Part of a small language model's weights.
Training: a variant of Muon for these matrices, 382M tokens, 3285 steps.
MLP neurons of a small language model. Each row is named by its layer, matrix (gate and up: input weights; down: output weights) and neuron, and shows model dimensions 96-223. Each number is 128 + 32 x the weight over its row's rms, rounded and kept within 0 to 255. Numbers have three digits each. A neuron's up and down rows have the sign that makes its largest values positive.
After each neuron's rows, "raises" lists the tokens whose logits its output raises most directly, leaving later layers aside.

L5.gate1000:099136065090145155137160135112090156160110129115095169149121134158111071088114131147146124146108055115157128099112055083125101179136148148116160136149144100126147118121122094127140162109165128136114093149148160158108126253166145173107144111111080127124107116124154144135164086120084136133109121133108139142140179108171125139035190126118218213140073164114130122127186159136097071135156
L5.up1000:091105068124085180140105178101088122176142117067086161169125177100183108109107113149097140130143108102173155103102186108112112185144098135109145122147141121135111099134123131148155147162136142163145100142138154139084120215083141151123156125112097128123110109123142151115143112125099134149125156106106211089111175128185158144011178146124255159118066121132157123118186138104161088099212
L5.down1000:097138124084100129183150165165127131125125169155073118133104152143142144112050171194139162157000123094118179137148144061107155117118128128124123104089125131151119125118120032138133149162165145125148111178151104113126132117133105168122151109150085142123073133139140089095134069152114186117114106104159181113086106135145143089114186102129127127143121117144174147114099163139147154164191
raises: "==", "- ", "== ", "====", "==="

L9.gate429:103095075142182102128087142159144105160136119117126138077123144126190108117105117099156195117138121071102118126128119124092201135138085182079086093112129152171137102206148175158161141135167141154062118170117073131060124133039145166172132141125134116124099112116131118128147107160075147159123120126146161125128117151171180172115160132139158113183150141045155162082058153134142106124140
L9.up429:187114063158153147101122137109107117110167139076113185097081124119137126112114141112129156156126082080137152123050145123114120092150131108199128117090146129181136098163122145154107126171131164128131118118107091143060149149126118085142150138151119108047096126081126131161203097131096137172171102105127152150136145143121130148054129129185183114194122062091190162146110124060086122112159
L9.down429:112138151170161085134171125159098153161101154090048119101128173158108110154035112162161178165098118069143150109111149116132141098156090114137099108102146142165118101092151084109138123147107155166137115193130117095148149152092003138105150180171064140153133162130169126172153099162112130090148120111139190105106128119131149113185155158159147082132135135118161129047097189110166149200123
raises: "They ", "The ", "On ", "In ", "These "

L10.gate468:130099190125086157096157122156140130172157131171143122116121118113127146109172085163139109120114107091172137083145146116187096126110086130167142112063160124153125159182111152104165109121093146075151137119083116116169094160127111076118124124122159135122065115081087097218128083085142105064170166128164128158145104078148177200149146159140098151189130165147158158149157115056130124108172
L10.up468:137105130113109128108118137105169064158151106152141149116145078077071171097168114198152159123128141151138139160134147146220117166091109077132166104119140206196164151111062093115163077124131102104140175116121153147128133129107122099127120128197219124091092181127107109133134136142126049055170157129182103163159160073049161143148156166094164112134164139072135160143161143164152117186135
L10.down468:164116182142153107163170147120103083152124106106151099117147174128091111116120081120124180190067109206124086123123140198158146149114102088115117116105203216110132147185091156075162065156189109100121076053086084102114072087071134114089109043128128139110070163136125154159123101094127097148166172111126135165126195076099115113119083142091136124152170103140136133125142176156162103144144
raises: "ular", "ul", "ular ", "le ", "ile"

L9.gate989:151161128128134122118141138152144173135094124126121147110144143162118133086106062128109139130138162143171139166178107113134052129107132070135137102188106094161071201100145173187129123178141162192101161157147043068130128091154111124083131124165163137176130134000167178165095144158110134105179136128136125119077120083134094093122137077142114118095133138105127115145157128135185115116063
L9.up989:116084113086119140211090115168142075058120121131176121158075079128086095095137154135110118143107115099103141135137151108134167146118132178118128141131110135099143055153114176094143163159103091093154101126131166116155147138088084126104161161125067137076133130171124125182139124142133219128116161111112189123149125148151130150177118185111120104146086127143119159158159098111152089082176
L9.down989:102135167116139122089125097123126160171102140151101227132142173106096133157089071155118106162131155143172160117149153144118060108085196105157125099148141124174073188116124064210141100104185155131093154204126093104184086084201150073071134059139173121171102142049148169155133091098115092120133137137118127100118125061147075060108145092126159147073161156078121097113145155137163128107098
raises: "them ", "their ", "its ", "him ", "her "

L10.gate500:110129140159110157109170148165135115054098176074167138158071086127112146153098089149132139174096109133114175168111110139121110148203118092123115100141122136207127090089139129141124134053097095092072108105110128149093127169063129111143151156089137119141129123105089096088142121084114142138148107155138097154150090126154067117168174180097112103139199149056243120105158128085154118148148
L10.up500:133158137124083171096126179092179138068156125118150122108088178132115093121063121140147101181115160162084128140094112090092141156138119147053142125067187178129160126093117149099085089109119121148157083166133089179096116150088127181122159105107151103179121082088154099144150110109131190111112145157141159114143138129190143150159160155114097126104133122102184100217130139120137116141084
L10.down500:145101142118131114108161108039150162105121168045130138119128170172138159103083137165173152088118117121129160125127119230155159104103130132175149126150124165160098114156071090130161174117126132154100102126106177168118093167072123113152083095160140154144167154115132150111081142080091110110057149088128086153092153191138133143178146080117094158132117128113107090116149195112120121107145
raises: "wi", "ality", "ality ", "al", "ally"

L10.gate47:141160122100111152129089125125183109103096117111106152090123130099048146115135069082129083123167123134145118193129144124062098188069192098182108144172053161094088193101147182151070130141183182139133143106118166121117121098129102119148111087172149123162177130136131178112122089122070114094102108160139067084129087127147103136178127130118105141090130134126100080136119109153094122155116
L10.up47:053114182201174141155119125166111115121150103122185067170120090149181080074107117150089177109161161103104078051152172143100116105139082157129113092113192054139085090117106078120158114146116109119112154147122158096061154173099063152114157099133107147097074112144150122093095136159108163101149138155158094151119153143151149145125134140132127121162118111149087178097142161095112172128112
L10.down47:117123133063101133158113122144121105097098096106098166105129153092056113127122119135133100206140132109144108148075146090132139185140200077122106154178061142102073153149159182150100166043160160090101134135103114097178115099179098152140127140122115136142183145102131097175129120106108093165149109109111070129122109111121110052221130184138088165069164144104115067112077143151144085150133
raises: "was ", "is ", "has ", "came ", "she "

L9.gate144:154125090080088099103194078088093109151136110068143133078116117213131074150137142108124131070141173110120143140120105185101172135120123191133135085136151034094076184079175175143110131130104131138122113190076105139171116119153084149100107129130167139126112112134142107049150106150101111072148166174097110149110141145170137152143106119142116120128137178146146107138116104161093146100135
L9.up144:088147094173120118148101098169172067140148112044139162119119130123151109127096093141108096113160162145109098115096108085122140102128172130136111059046105107162102168094105142144103086100117113146148167107080156080104126164118125151139121143144099133128149095092208114077153121127130108149143141170158135165128166131124175176155131112158163147191139122126139204193112144077077041113089
L9.down144:138192119159165102096164131164094103082153081082094126141103183135159165106148197140138158137149154154098096133094103116062198129156161094142105121114127137127158178128113098187155124101136188154138110103145190150117128063192155149040139116135120114088043129132110093106101157150128112063178130139167079157099172091113119164160151151120112141135100138080143163128105135107115126147079
raises: "ors", "ors ", "ful", "or", "or "

L5.gate814:097112165085097119133123159118102159156174143161109131231119088175141107164139118152104115108131099131161147107110153110127064214126152098132145145096143135088146113149110120144133126190130093124114113157117115075115128123139089133145156142086119088135117085065125148113138104056126159157171176107094073124186150168112128134095139127106165124096117135090127110103216115158109141084215
L5.up814:103109056108174099151085186156059173099172164106154122174066101196137146166131138129171129159111079120179146143127140103128119171096099126159088184122148111090160123115113118154148187141136157131126072146158068145108153118135131087127144132108142103167141128084142123146144120067117130101166075108105104121120120127167106153149163084146086108183127135111119101128146137150111086119136
L5.down814:106130120075170118189149178151078152154136122094106109134133152144153123102112099198144089104000097101122143112152143131110174120109143157098093119072144154134139113100110097142138071176134130167126153151115097106144122096134113106126127122104127172142123130085149083091109091102122125103065124154097135061065130178126132091130177127180149117158093141122185164146144125153128124168157
raises: "==", "== ", "As ", "===", "In "

L7.gate540:150130158066139131168083162175064092137070138088132152163131180067113170097074162147143128133093143121138207146129136116100132115167122132109141169084169121135166121129184115106170123145151144137086077131127105133125132213101109199112178139164147133171120115098135114109137123165110150114105096135100135179153168125205178109047144081195093177125192071146148149126111116114130084115170
L7.up540:103127069118149135139140130138135114167151143175107104105086165081168137082114116141100188123081131130112185157161081100091189172120123148175153172127137092171154087129132076110149115133158116151098147140096055123062133176131127175092100109123161122149095102113153082053176115156098148186114151122097155124099205140180151132025151138186194144168120165145162158134086111133045105123183
L7.down540:196182158140167124149157175154103096162080165092093145080120138132130173129000141236142127156086110108134168129131137036096124113141134109141129075084136128154116104149142064148125069158146125186124111148121090121113125155120063083098125174146110166151088079153185086110101065142140130122076135105172173138096106125127135090125187176152123131134107109115120164104147157134140133223161
raises: "The ", "On ", "After ", "As ", "In "

L4.gate51:117105128072133125117180075154108108155159055145117094073152111132170125094124174131116147125141047110179184190088106099143147117111145180120146098185147128132124125131148093125123087191182086152101079127157118136135103127173120192117119134110153133075127128115131112121165060116100163110118174106080150178136133142127141144101142090106180146176084109000163108113174119156113105119167
L4.up51:096094167146169128148181083108086113126118107145113110127111111154144101098140171150106105129151072107159118178130173114133144142102117162129144077126142129117105154101156113054125101165158127158108094128135129122148104135179109185146144125117167139089135135121133119129163099089107176159081201123119165161098112173178134136058129097157167123181092095021184155128150112178131119103155
L4.down51:124077108120127112149152179153116127096132102085121151127121188118142116093037157163150125144095129040124152118112124078128110141129185132102130093081116103145140066124148111082108110197179107142109081130130113140144119129136082163096114111113123129120096082135197054138102077096085131149083128126122180111097134135095103132130182109179151128132113109123130144152118128135106156212102
raises: "==", "In ", "His ", "===", "They "